From a checkpoint of a small transformer trained on Wikipedia: 2 heads of 64 (1 for keys and values).
MLP neurons of a small language model. Each row is named by its layer, matrix (up: input weights) and neuron, and shows model dimensions 16-111. Each number is 128 + 24 x the weight over its row's rms, rounded and kept within 0 to 255.
Before each neuron's rows, "fires after" lists the tokens most often just before its 100 highest values on Wikipedia text that the model never trained on. A number after a token or word is its count.

fires after: "|" 48, "-" 8, " (" 5, "–" 5, " |" 4
L14.up181 [134 163 163 104 131 140 150  87  91 114  95 148 129 154 102 192 147 121 127 143  99 115 133 103 123 111 163 140 149 120 115 133 117 118 135 135  79 155  98 118 107  69 134 149 155 145 130 151 128 130 130 165 124 125 151 113 103  81 138 113 126 123 100  91 144  98 124 170 128 110 151 139 139  75 114 108 125 160 159 125 139 100 146 138 146  98 132 138 125 129 140 133 153 137 132 152]

fires after: "-" 30, "|" 23, " |" 11, " Time" 6, " (" 5, " •" 5
L14.up235 [113 144 116 136 148 151 160 120 137 105 112 108 163 130 176 223 140 132 162  92 119 130 143  98 154 171  78 112 108 101 148 135 124 139 156 106 130 126  87 135 138 129  92 104 137 151 129 113 136 131 121 173 152 139 163 106 134 128 111 117 111  70 100 126 133 131  97 133 144 104 126 111 111  97 108 116 102 119 139 125 134 136 175 125 161 150 140 144 162 132 128 141 113 143 114 118]

fires after: " |" 34, "-" 11, " 0" 7, " of" 6
L11.up602 [150 193 155  96 137 168 113 112 141 129 130 101 127 160 111  99  84 157 174 110 110 129 119 107  83 159 135 154 147 130  90 137 160 142  89 106 107 145 118 113 134 100 146 150 137  99  97 160 115 140 156  68 137 121 121 119 101  99 136 164 164 116 162 119 144 125 129 140 144 121 113 113 118 114 138 120 129 112 138 131 123 160 167 102 148 134 134 133 114 119 124 119  87 112 146 109]

fires after: "-" 88
L6.up620 [121 104  88 119 142 114 100 128 156 168 155 128 143 159 125 127 135  88 136 118 138 135 119  86 171 135  51 132 117 135 146  90 113 129 168 145 121 122 152 112 144 122 137 166 179 104 118 117  96 115 158  78 111 133 164 123 113 136 139 146 170 132 107 141 114 114 141 151 122 130 113  77 132 101  78 102 153 147  99 137 147 108 153 108 115 119 108 130 142 153 150 120 100  83 145 105]

fires after: " to" 28, " can" 12, " and" 11, " may" 5, " would" 4
L5.up67 [ 93  92 130 120 145 152 111 117 129 105 150  89 162 142 125 106 124 144 116 128 149 113 145 153 151 106 127 141 141 208 173 146  90 106 102 105 142 138  99 164 100 139 117 146 128 167 127 149 134 118 124 141  96 105 122 151 118 150 105 115  70 149 121 144 172 104 138 110 168 104 153 119 124 135 130 156 139 159 112 155 133  81 140 124 142 130 102 120 156  89 119 102 118 180 136 140]

fires after: "\n" 83, "\n\n" 4
L13.up337 [140 160  98 130 137 121 159  94 142 139 140 132 125 157 138 134 135 176 136 142 138 117  97 125  94 132 112 157  92 116 131  95 163 112 125 162 123 114 155 132 129 122 141 170 148 132 128  89 102 151 117 111 134 119 122 140 124  93 149 105 125  96 106  99 154 206 125 102 152 114 146 176 110 116  94 120  96 100 137 102 149 125 142 119 156 106 147 118 164 106 149  67 149 150 122 138]

fires after: " |" 26, " the" 13, "|" 11, ";" 4, " of" 4
L3.up141 [136 131 127 171  92 141 183 162 118 115 141 115  98 119  97 110 107  98  97 134 127 180 123 109  93  97 126 168 112  88 151  80 150 145 122 161  87 105 160 154  88 156 134 119 151 109  74 134 155  97 139 142 162 141 162 165 131 115 101 118 143  94 171 133 146 128 135 138  96 111 134 141 139 155 152 143  99 123 134 109 150 114 107 124 127 149  72 104 132 141 111 137 139 114  97 143]

fires after: " in" 28, " of" 13, " from" 7, "," 6, " on" 6, " to" 5
L14.up481 [ 80 135 148  87 150 112 102 137 129 107 138 136 116 128 107 108 117 125  86 119 127 117 130 102 114 112 129 155 177  94 172 116 100 216 129 140 137 137 110 150 124 113  87 138 105 128 116 139 125 124 126  91 108 140 123 143 146 124 137 109  95 142  98 151 117 115 110 127 144 166 104 156 110 123 139 123 137 112 110 147 110 125 130 143 130 146 112 168 186 154 130 135 137 141 127 119]

fires after: " the" 15, " and" 14, " as" 8, " a" 6, " an" 4, " on" 4
L5.up215 [141 158 100  72 153 161 136  95 130  99 123 125 111 138 160 145 135 146 145 127 118 155 120 140 115 115 155 112 132  99 145 152  86 118 115 120 158 118 145 109 128  95 126  85 121 145 115 123 113 155 131 137 108 126 136 122 131 132 133 108  90 142  73 108 129 114 131 106 124 145 104 131 135 126 136  60 118 168 110 128 116 134 109 113 135 160 159 115 129 131 104 170 149  73 125 117]

fires after: "\n" 30, "." 17, "-" 9, " (" 5
L14.up134 [151 121  52 131 162 108 178 125 118 143 123  98 141 124 154  95 115 125 176  99 145 107 129 115 125 117  89 119 151 120 162 123  96 120 155 129  81 113 156 122 141 139 134 124 139 157 156 122 120  99 143  93 150  84 151 143 149 139 148 133 105 134 132 128 154 102 152 147 143 126  96 111 127 135 118 107 143 145 156 148  96 126 123 125 120 134  52 151 108 121 107 129 162  94 154 133]

fires after: "-" 29, "|" 12, "mp" 7, "per" 5, " per" 5, "." 5
L9.up502 [100 139  83 165 169 115 119 167  95 137 172 178  97 160 156 115 123 131 102 124 136 151  91 153 147 170 109 139  93 192 138 105 120 115 118 107 133 139 101  83 123 148 141 129 141 152 148 111 118 163 145 109 104  90 143 165 124 140 169 137 132 119  98 106 118 152 132 157 135 132 143 125 138 158  92 129 120 171 135 128 149 108 118 118  99 104  71 109 103 131  97 145  78 124 164 146]

fires after: "," 68, " and" 7, " but" 7
L8.up488 [165 118 107 140 135 100 117  87 129 108 128 104 107  98 132  96 111 134 138  66 156 121 108 127 128  86 139 159 130 127 179 131 143 126 153 120 120 130 157 105 120 139 117 134 106 142 178 135 154  93 122 158 100 112 123 101 170 126 140 107 117 124 101 112 140 121 103 142 164  95 169 147 100 153 126 146 126 196  95 152 171 125 144 109 184 120 107 128 123  73 107  95  94 171 114 126]

fires after: "–" 25, " until" 9, " and" 8, " to" 8, "," 8, " United" 6
L11.up549 [ 81 136 124  73  85 125  83 121 135 194 134 129 143 140 133 129 143 151 108 109 137 138 146 130 146 124 138 154 132 106 126 110  91 130 134 124 172 137 109 143 155 157 141 113 143 138  98 161 131 123  91 166 184 120 125 147 159 155 126 113 132 116 153 134 108 184 149 116 151 129 123 185 146 130 126 114 117 108 108 135 115 116 112 136 130 139 138  91 127 125  92  79 144 164 102 112]

fires after: "'" 72, " on" 8, " During" 6, "se" 4
L11.up210 [158 145  76 161 175  96 122 133  77 117 133 158 147 133 131 154 118 121 114 115 153 142 128 144 154 141 121 134 130 130  77  70 165 135 159 116  95 107 146  89  47 106 139 166 111 132 138 160  89 131 120 150 101 128 134 146 134 129 143 116 149 106 119 128 124 155  94 144 108 120  78 164 132 114  75  94 123 107 156 134 102 138 143 171 140 121 159 111 144 183 130 139 110 104 108 151]

fires after: " the" 26, "The" 8, " The" 8, " (" 5, "H" 4, " \"" 4
L14.up602 [137  73 172 146 187 140 147 198 137 118 112 133 136 133 136 118 128 142 102 129 134 168 118 124  74 126 121 106 122 128 106 123 112 115 149 133 164 149 151  82 153 125 126 179 113 162 118 134  98 126 140 115 136 106 160 130 143 127 169 118 127 151 123 140 129 110 112 109 136  91 135 159 124  96  65  91  94 180 188 155 149 157 144 130 130  99 150 144 140 117 119 147  97 128 136 124]

fires after: "\n" 39, " R" 17, " (" 15, "R" 6, "(" 5
L7.up234 [139  94 120 132 131  99 127 141 162 128 131 134 106 132 158  95 129 141 108 116 148 133 109 120 111  86 145 151 107  83 165 137 139 122 130 146 113 157 170 127 117 139 155 154 135 159 127 129 118 137 124 102 150 109 178 145 114 131 122 106 122 103 121 151  84 151 122 117 110 121 119 155 135 129 137 103 107 138 108 121 178 119 146 156 143 141 108 150 133 147 158 101 101 120 118 154]

fires after: "-" 28, " Al" 15, " al" 13, " pro" 6, " fra" 5, " des" 5
L9.up28 [124 133 133  78 154  99 129 123 146 102  87 118 197 132 132 122 124 137 125 129  71 112 104 125 159 102 114 140  93 154 154 130 155  68 144 139  89 175 122  87 148 123 147 147 161 149 114 146 117 147 111 138 171  97  86 166 115 120  96 142 148 109 152 150 134 150 118 128 184 123 161 113 149 126 138 109 105 153 142 129 134 168 154 162 127 136  89 121 122 147 146 139 129 132 131  99]

fires after: "," 34, "." 16, "\n\n" 6
L14.up442 [141 192 137  55 124 136 119 155 148 105 135 111 116 137 105 107 109 123 140 122 137 113  96 135 129  67 182 125 134 154  99 118 153 126 120  92 124 115 129 107 113 116 120 176 104 144 144 125 129 117 146 167 132  88 111 104 154 113 131 114 119  93  81 135  69 156 113 136 126 102 147  89 106 168 103 123 112 121 105 115 120 152 125 187 159  86 105 141 144 101  74 130 119 179 114 102]

fires after: "," 38, " and" 20, " in" 5, "2" 4
L9.up211 [115 100 125  99 122 140 118 132 132 154  89 106 105 143 154  84 164 119 102  97 159  94 141 161  98 130 114 121 164 103 157 107  99 176 141 150 110 149 113 125  90 128 148 132 145 135  97 122 162 104  72 102 124 141 100  91 143 103 104 141 137 167 124 111 155 112 142 157 135 172 116 167 162 122 129 119 142  75 132 112  73 156 134 141 104 149 128 137 125 150  96 103 135 138 124  91]

fires after: " |" 50, "|" 27
L8.up131 [ 88 141 160 140 113 131 103 109 151  99 136  93 141  94 130 141 104 141  97 120  81 112 139 141 157 102 128 113 107 137 140  95 127 137 143 120 132 132 133 112 157 148 125 162  76 148 121 154 172 111 166 173  93 104 136  97 168 103 129 139 103 145 102 115 115 103 121 124 139 111 118 141 135 121 145 163 145 149 118  85 133 135 141 129 155 161 119 156 146  76  72  78 152 161 117 121]

fires after: "-" 28, " Format" 14, " stream" 8
L3.up87 [167 121 142 130 103 143 119 136 141 128 149 142 138 148 196  70 154 130 166 132  93 129 124 125 127 174 108 127 112 136 140 134 136 165 133 116 100 121 139 130 124  94 140 110 156 153 114 140 122 132 135 102 146 102 151 136  86 146 132 107 106  91 175 167 125 119 120 179 108 125 125 134 128 135 133  99 138 124 131 173 140 113 172 138 138 179 112 130 147  82 107 155 102 107 171 122]

fires after: " (" 27, "|" 24, "–" 11, " |" 8, "-" 4
L18.up17 [129 103 107 101 140 120 136 111 145 116 135 103 169  91 146 143 140 126 156 136 127 132  93 170 102 162 116 114  64 161 139 170 108 137 144 136 124 118  86 148  84 105 136 118  92 168  86 113 102 131 104 150  97 110 139 141 145 110 156 101 114 126 137 128 126 126 137 170  92 140 153 111 145 152 177 133 114 151 111  95 103 121 145 155 116 118 104 126 117 150 115 118 147 138 103 119]

fires after: "=" 34, " =" 22, " the" 7
L15.up255 [115 132 104  97 159 157 155  95  94 120 152 114 152 117 144 139 134 110 125 174  89 145 163 165 136 126 107 148 149 163  88 104 111 135 148 162 146 129 168 156  81 110 119 109 129 141  93  96 140 123 120 145 130 131 124 108 128 105 130 134 161 134 159 110  94  71 153 105 190 126 119 150 114 141  83 148 133 116 119 142  79 134 116 112 118 131 164 148 143 134 141 153 122  82 119  96]

fires after: " (" 17, "\n" 10, "|" 9, " 1" 8, " No" 7
L3.up136 [ 90 154 128 130 151 123 129  97 138  88 107 113 150 122 168 155 103 175 136 137 116 120 140 132 105 120 126 114 126 100 113 183 129 130 142 123  90 144 138 104 125 100 114 146 114 138 124 114 124 137 143 109 100 105 162 136 130 138 127 111 131  92 159 100  98 168 138 115 178  81 161 155 133  96  88 123 188 150 165 125 145 120 126 143 132 116 159 178 118 134 177 107 120 116 111 141]

fires after: "-" 32, " (" 19, " \"" 15, "/" 5, " '" 4
L3.up376 [138 147 138 105 124 108 117  97 138 135  99 125 145 128 150  79  96 146 173 183 138 165 200  92 135 155 101 135 110 167 126 147 143 140 126 137 123 126 112 116  78 129 141  83 132 133  90 126 127 145 129 108 108 126 137 182 117 111 163 134 126 115 178 110 128 115 165 165 109 154 104 138  94 113 119 104 119 133 139 139 180 122 120 157 126 116 114 152 135 126 109 115 109 127 159 120]

fires after: "\n" 39, "|" 13, "=" 11, "," 10, " the" 5
L9.up364 [147 127 116 143 156 114 149 132  98 123 179 140 154 118 123 118 111  78 161 140 160 117 120 149 136 144 112 136 123 120 144 161 108 151 151  89 104 145 186 136 127  94 142 128 129 157 128 140 115 116 163 103 142 139 180 145 145  63 162  88 120 145 147 160  98 134 147 137  96 112 145 111 127 131 110 113  84 128  96 131 134 119 113 137 143 110 161 156 107 143 166 144 172 137 184 119]

fires after: "." 29, " the" 10, " a" 9, " in" 7, " mar" 5
L10.up135 [147 132 108 128 155 115 149 127 107 118 119 129 157 135 123 120 119 102 127 130 174 127 117 128 148 132 123 145  78 128 108 105  93 102 139 113  99 138 148 137  66 153 109 132 145 176 160 111 163 150 131 115 149  93  86  97 127  57 118  97 126 143 129  95 125 121 163 114 112 122  97 143 117 120 137 193 129 138 117 130 129 149 108 100 145 132 132 120 134 141 136 136 132 140 153 162]

fires after: "-" 50, " was" 13, " and" 6
L5.up178 [127 162 124 171 103 134 121 154 136 125 148 117 146 182 128 107 108  98 112 110 125 128 144 128 150 195 173 140 132 157 141 103 127 163 135 108  69 134 124 136 104 120 113 138 157 118 130 141 102 156 133 134 107 173  99 141 120 147 133 128 162 124 166 129 125 151 147 108 113 118  73 144 150 113 142 108 131 112  90  96 155  81 138 175 123 158 123 123 131 149  82 134 140 132 109 141]

fires after: " |" 22, "-" 12, " (" 11, ";" 10, "–" 8
L14.up190 [135 155 124 127 145 122  98 126 105 132 141 105 154 146 154 117 115  93 140 150 154 175  92  80 105 154 113 158 110 153 119 146 127 149 157 134  86 137 158 133 145 128 162 139  93 142 103  90 120 112  91 140 160 157 137 145 107  93 140 167 180 149 140 127 138 115 129 120  93 124  84 119 162 101 166 153 129 129 170 139 125 103 123 150  94 154 111 128 147 167 135 124 122 127 108 139]

fires after: " Al" 22, " al" 11, " el" 6, " Ald" 5, " Ant" 4, " cat" 4
L8.up227 [125 142 142  96 123 126 170 127 123 135 115 133 163 119 125 113  62 131  86 103 131  98 153 138  85 114 136 121 110 139 156 109 157 122 126 135 121 138  84 133 155 137 105 122 123 160 111 123  95 120 124  93 143  83 113 132 113 186 143 132 162 105 149 124 102 145 118 115 127 133 116 147 103 125  80 127 157 155 163 143 105 140 118 121 140 164 138 120 141 180 157  61 112 153 174  92]

fires after: " |" 16, " 0" 15, "-" 15, "–" 10, " 1" 7, ";" 5
L10.up494 [140 151 118 135 146 146 122  75 111 113 172 116 147 128 154 111 109 128 158 100 111 130 157 156 124 181 115 169 125 156 149 140 152 144 153 152 151  78  81 126 101 107 150 121 126 102  80 163 123 160 160 179  89 103  95 139 144  85 127 107 119 125 141 133  96 128 128 132 142 119 109 166 111 131 121 117 129 148 124  90 161 136  77 123  97 128 109 122 122 121 143  67 113  99 137 127]

fires after: "." 42, " \"" 8, " (" 6, "-" 6, " has" 4
L10.up462 [111 106 174 157 140 140 115 109 134 118 130 152  91 138 125  91 134 124 111 135 152 128  83 136 119 123  81 104  92 140 121 131 152 136 138 118 108 136 109 106 121 116 122 129 148 169 157 148 125 173 110  84 132 114 107 123 112 137 129  91 125 139 152 137 107 150 129 101 169  82 142 174 118 142 109 134 134 140 135  96 161 132 115 160 135 129  64 175 154  99 153 130 109 134 140 140]

fires after: "." 66, "=" 21, "\"" 6
L11.up150 [109 122 131  97 118 148 133 121 154 150 134 139 119  89 138 117 145 182 134 146 127 125 141  91 113 149 125 112 104 116 129 134 122 149  85 168  87 174 150 123 165  83 113 167 113 139 126 161 134 153 128 107  57 122  89 127  98 148 145 128 101 141 128 155 174 169 139 153 108  91 134 147 156 123 107 127 121 117 126 135 111 106 104 139 143 156 114 117 162 125 130 127 100 168 127 146]

fires after: "." 54, "\n\n" 7, " and" 6
L18.up391 [100 109 129 104 150 134 138 115 106 120 114 120 131 123 126 155 122 152 143 111 184 122  89 103 135 132 121 143 131 163 120  88 118 100 159 121 141 135 137  89 176 103 172  96 152 113 125 143 136 117 101 141 104  75 151 114 151 168 148 143 127 103 118 120 146  88 124  94 154 154 195 111 109 156 114 112 156 147 106 107 157 143 142 117 123 138  63 139 128 124 122 107 116 146 111 133]

fires after: " (" 30, ")" 16, "-" 12, " \"" 8, "–" 8, " |" 8
L7.up53 [121 128 120 124 129  85 149 146 148 125 111 123 146 159  97 144 103 140 170 160 127 149 175  89 115 167 111 134 138 151 176 124 150  93 174 161 123 149 127  95 188 140 177 168 171 144 107 113 116  95 128 100 147 162 153  91 110 127 121 137 140 132 113 135 105 153 151 127  95  95 169 104 150  95 123 137 139 105 147  74  95 114 118 142  97 107  52 164 140 131 143 103 142 125  84 138]

fires after: "." 69, "=" 13, "\"" 7, " |" 6, "|" 4
L13.up7 [116 153  92 103 110 129 106 146 155 149 158 105 146 147 130 137 152 137  88 124 157 134 123 120 103  91 124 148 109 140 140 105 172 167 115 141 142 152 105 120 173 131 151 103  75 143 117 146 143 105 180 149 122 108 100  97  97 137 154 138 157 155 155 131 141 149  97 169 111 102  93 122 147 136 114 163 106 111 104 102 140 148 124 157 177 150  97 171 150 140  89 134 113 138 131 144]

fires after: " (" 78, "\n\n" 9, "\n" 8
L5.up129 [134 182 105  91 148 142 112  77 108 150 106 140 142 117 156 138  83 102 130 147 166 128 149 113  97 139 123 150 128 115 132  93 181 120 140 152 112 128 136 104 131 122 140 153 116 146 158 130 130 141  97 125 128  86 177 169  96 129 139 115 123 143 155 135 138 184 140  96  97 118 120 144 183  83  97 150 168 131 115 137 134 132 112 104 119 140 127 160 146 116 129  97 158  95 125 133]

fires after: " the" 15, " in" 10, " with" 8, " by" 8, " of" 7, " a" 5
L14.up580 [131 130 105 120 151 126 154 138 109  98 159 142 117 109  88 129 102 149 105 135 114 111 114 128 123 163 100 106 155 148  71 142 113 135 102 143 192 151 132 138 153 120  88 119 118 131 148  93  83 131 140 202 120 139 112 173 117 119 162 169  92 144 101 163 110 135 120 136 113 135 143 150 134  96 105  89  98 132 104 107 158 147  95 123 132 156 156 123 109 118 129 140 158  91 156  59]

fires after: " |" 33, ";" 8, " Mam" 5, "za" 4
L12.up204 [119 119 143  88 119 128 124 106 112 128 121 124 150 176 124 124 112 112 150 110  99 145  87 167 100 151 107 136 121 170 138 102 119 131 118 139 152  86 159 125 150 116 201 185 126 105  81  70 140 165 150  83 147  90 119 137 123 103 107  88 122 129 140  95 159 139 114 121 154 109 143 140 138 167 124 126 100 121 108 113 119 137 115 117 147 123 125 100 146 130 130 111 103 180 121 144]

fires after: "-" 33, " directed" 8, " (" 6, "|" 6, " \"" 4, " the" 4
L6.up436 [166 122 110 129 140 108 138 129 126 105  91 118 154 144 101 147 114 136 126 155 154 145 132 111 144 129 118 126 131 161 159 167  51 117 126 145 116 153 145 131  96  96 104 118 131 107 114 123 118 110 140 138 111 124 194 104 127 124 105 112 135 137 121 193 118 107 160 175 107 107  93  76 110 112 130 122 121 111 144 112 154 125 152 167 121 143  86 143 125 140 155 124  69 138 161 128]

fires after: " |" 20, "\n" 16, "|" 14, " is" 7, " and" 7, " was" 6
L14.up350 [120 169  96 123 137 134 166 113 120  89  94  99 131 164  94 131 108 140 104 110 124 128 146 151  99 138 163 159 124 138 144 131 133 140 120 123  57 147 126 142 118 143 119 144 124 177  97 149 146 117 151 112 128 105 144 147  95 124 115 118 191 116 158 159 117 145  79  82 158 105 112  97 140 102 121 141 164 113 120 140 131 117 141 168 159 167 152 131 134  97 115 118 165 141 122  64]

fires after: "," 40, "." 19, " the" 6, " but" 5, " and" 5
L14.up166 [146 143 122  96 133  97  95  98 136 144 146 122 125 114 103 106 129 135 135  98 170 116 147 117 104  75 131 108  99 175 134 143 117 138 137 129 152 133 117 137 200 146 136 137 110 145 150 138 131  95 141 137 125 140 127 103 171 119 146 138 137 116 121 137 100  89 103 158 168 135 173 149 121 125 117 136 108 143 147  96 176 126 143 131 177 165 100 131 132 110 111 109  80 123 113  91]

fires after: " he" 19, " and" 10, " she" 8, " He" 7, " who" 7, "," 4
L3.up127 [110 122 103 101 129  84 153 100 134 133 128 129 133  74  71 142  93 112 128 115 144 119 120 119 122 109 149 125 168 172 132  97 141 140 146 147 128 101 122 126 137 113 114 113 118 141 147 108 118 118 126  98  85 132 184 129 123 189 137  96 127 120  74 125 129 130 137 148 103 144 133  69 109 151 108 119 152 116 118 183 123 135 136 110 148 128  95 132 153  96 151 122 126 128 146 111]

fires after: "|" 25, " (" 12, "-" 12, "'" 6, " un" 5, "s" 5
L5.up101 [148 104 145 122 141 136 154 134 147  97 119 101 126 159 157 150 117 112 142 120 174 105 138 122 124  73 115  97  93 176 125 164 121  96 116 115  75 138 136 108 136 115 138 134  92  97 121 176 146 169 137  87 132 124 174 132 141 165 148 134 156 110  56 135 150 165 154 133 153 107  90 159 164  93 111  98 146 126 137 151 128 116 123 133 133  90  78 127 128 131 123 124 162 109 132 131]

fires after: " the" 17, " in" 13, " won" 12, "=" 8, " made" 6
L11.up139 [112 134 121 125 107 164 122 118 104 104 173 188 117 121 136 127 103 139 140 133 136 185 139 131 113 134 171 150 140 120 144 118 112 136 128 193 135 145 162  90  81  92  98 119 148 128 147 111 126 119 147 140 148 120 108 108 120  90 178 116 121 173 112 158 170 104 131 126  80 123 153 173 106 149 105 143 135 164 126 117 126 118  66 169 160 138 125 135 132 131  79 123 140  86 109 102]

fires after: "," 38, " of" 7, " the" 5, " such" 5
L5.up93 [137 147 128  80 152 121 114 100 162 132  98  80  92 162 123 141  94 149 114 153 131 146 138 102 108 107 118 127 137 109 161  87 110 162 148 122 110 126 105 149 112 143 148 104 136 136 114 125 141 113  77 135 140 132 110 189 131 137 139 113 116  93 108 129 111  93 121 116 111 142 128 124 112 122 147  93  70  96 168 117 130 131 141 129  94 139 111 112 131 210 123 104 126 147  92 119]

fires after: "-" 66, "|" 6
L8.up438 [135 137  96 175  96 122 129 101 135 118  83 137  96 151 140 143 127 145 118  86 127 125 123 123 117 144  82 116 128 115 152 108 148 125 140 104 116 121 136 111 112 138 119 115 114  84 137 148 157 115  94 180 151  93 102 115 173 124 140  77 140 119 105 142 159 119 125 144 145 148 108 115 107 130 124 135 140 137 167 122  97  99 149 142 166 147  94 191 128 120 109 106 121 126 103 126]

fires after: "-" 59, " the" 7
L3.up639 [114 134 126 108 118 120 131 170 171 115 148 101 111 131 170 129 124 148 122 128 122 142 154 118 120 102 127 114 133 131 177 139 115 126  99  93  95 156  82 137  86 134 126 156 113 151  95 152 148 132 122 107 186 105 120 165 156 157 151 132 151 154 114 147 138 167 134 133 163 127  74  99  97 141  96 145 101 131 131 106  77 105 141 129 147 109  80 126 129 177 131 107 151 108 146 173]

fires after: "{" 15, "–" 15, "2" 13, "," 10, " (" 6, "CE" 6
L8.up224 [ 88 161  93 106 166 142 141  99 172 118 130 119 164 152 135 100 134 117 155 107 144 125 118 152 119 136 172 112 129 144 173  93 135 164 177 108 134 106 126  59  99 137 144 126 127 141 137 160 141 122 133 134 130 141 104 129 148 104 141 118 144 134 123 139 108 167  99  83 103 144 128  93 140 110 111 205 120 102 111 167 112 116 137 153  67 127  89 164 158 102 115 108 109 131  93 129]

fires after: " |" 34, "|" 11, " 0" 8, " by" 5
L11.up374 [120  98 121 102 147 157 105 142 130 103 164 144 141 103 156 128 133 136 111 106 139 126 101  82 118  81 130 131 101  95 109  92 109 141  85 122 159 132 122 168 157 145 122 153 130 155 156 136  90  93 121 188 104  87 122 119 113  95 131 175 163  89 125 140 131 152 122 135 128 161 124 121 127 135  99 141  96 163 119 115 117 168 147 135 137  98 110 150 140 112 100 134 131 137 159  98]

fires after: "," 23, " the" 14, " of" 11, " in" 9
L2.up309 [129 118  71  76 132  94 101 124 180 139 160  91 136 195 165 146 103 114  88 180 113 144 167  94 144 113 130 116 139  92 136 111 119 113 158 115 100 139 133 151 129 106  97 157  83 117 104 113  93 116 112 142 132 138  87  96 150 154 147  95 114 147 130 136 141 116 122  93 151 131 149 157 162 104 173 133 132 104 164  88 149 111 132 142 148 169 114 141 145 159 140 127 106 150  88 138]

fires after: " |" 35, "–" 7, ":" 6, "1" 5, ";" 5, "-" 4
L9.up248 [107 159 163 188 108 115 173 135 125  97 154 131 131 120 150 137  89 112 132  97 134 113 118 111  97 158 119 183  82 145 118 109 157 128 142 176 130 158 121 155 112 115 148  90 126 134 138 156 117 137 141 168 110 135 114 157 187 111 124 169  87 161 131 142 127 117 150 111  95 118 113 134 156 129 172 144 104 108 137 142  95  78 128 113  85 135  79 111 131 152 152 102 125 111 142 127]

fires after: "–" 22, " 18" 18, "-" 11, " 17" 7, "19" 6
L5.up581 [107 102 104 112 127 131  87 131  97 119 101 142 150 164 107 148 136 144 109 105 100 120  71 134 167 154 113 143 101 189 149 118 121 103 141 101 155 120  79 124 126 150 139 159 107 138 107 129 140 158 118 113 109 114 137 138 147 146  54 149 132 168 123 138  94 164 153 131  93 116 137 145 132 166 133 121 113 118 100 117 116 109 158 143 162 124 115 135 117 147 122  91 121 166 141 132]

fires after: "-" 40, " the" 7, " zone" 6, " Inf" 4, "+" 4
L7.up298 [113 108  69 128 161 118 153  94 148 122 145 116 128 136 111 136  90 128 124 147 131 126 136 108 151 136 144 137 137 151 147 110  76 157 163 142 132  99 156  54 134  74 164 181  69 140 117 121 132 156 143  94 138 110 136 156 135 108 160 169 121 143 122 100 122 148 167 130 152 106  76 111 123 149  80 103 111 120  84 127 147  86 138 126 115 120 126 112  96  88 134 160 133 137 129 160]

fires after: "–" 33, "-" 14, " 15" 4
L5.up312 [115 100 146  90 106 126 135 140 153 121 115 155 133 140 124 102 123 152 121 123 151 115  88  62 117 156 153 172 150 166 169 125 161 131 149 129 133 181 109 104  93 130 137 127 119 130 136 164 104 148 139 141 113 125 122 129 163 126  98 139 127 124 119 135  90 158  92 173 133 128 120 105 102 121 131 173  90 127 105 143 134  87 133  90 130  94 110 130 128 155 105 124 119 133 129  90]

fires after: " |" 27, "|" 14, " was" 7, "," 5, "Population" 4, " (" 4
L9.up580 [127 109 173 160 139 159 163  95 124 127 131 108 121 137 152 119 132 173 155 100  92  90 101 118 125 110 102 139 158 143 136 148 142 184 152  97 135 146  88 145 164 101 143 125 144 146 118 111 143  96 145 153 146 130 161 120 139 152 140 124 108 128  80 104 105 126 177 112 144 129 147 104  87 115 141 159 161  86 110 111 144 124 131 159 134 104 159 113 135  82 110 142 145 113 120 111]

fires after: " |" 38, ":" 8, "|" 8, ";" 7
L3.up318 [119 146 181 107 157 141 151 115 106 128 113  83 135 162 124 150  98 147 110  98 142  87 177 150 128 157 121 111 204 148 164 127 126 148 121 159 135 131 127 138 124 112 107 109 121  99 168 146 137 119 155 149 137  83 178 140 141  80 136 123  95 122 124 101  92 115 147 136 162 147 131 162 140  78 125 147 126 132 152  92 126 146 144 146 163 139 120 142  84  85 121 124 129  92 102  95]

fires after: " al" 12, "R" 12, " Al" 11, " Mu" 6, " Ra" 6, " led" 5
L13.up181 [133  96 169 111 151 108 140 111 141 127 112 128 132 142 126 109 139 119 132 132  91 121 101 124 132  96 147 178 128 185 114 136  95 127 141 143 165 132 132 188 164  64 113 130 144 155 113 102 118 127 125 129 148 107 108 117  82 125  78 119 154 144 134 129  97 155 110 123 172 142 141 152 131 151 136 164 133 122 125 114 132 167  97 131 179 116 126 154 186 126 144 146  78 137  83 129]

fires after: "-" 59, "=" 19, " •" 6
L3.up122 [120 100 102 147 114 128 149 104 107 130 129  98 125 116 137  88 110  94 121 124 150 152 117 102 133 180 186 151 160 167 140 163 118 135 158 140  95 136 134 140 145 136  93 124 127 111  95 121  91  86 135 127 135 129 144 106 155 108 195 110 146 137 160 114  90 118 158 175 147 122 125 154 160 121  80 176 103  95 117 146 162 110 119 152 150 128 157 122  92 115 110 130 127 133 115 191]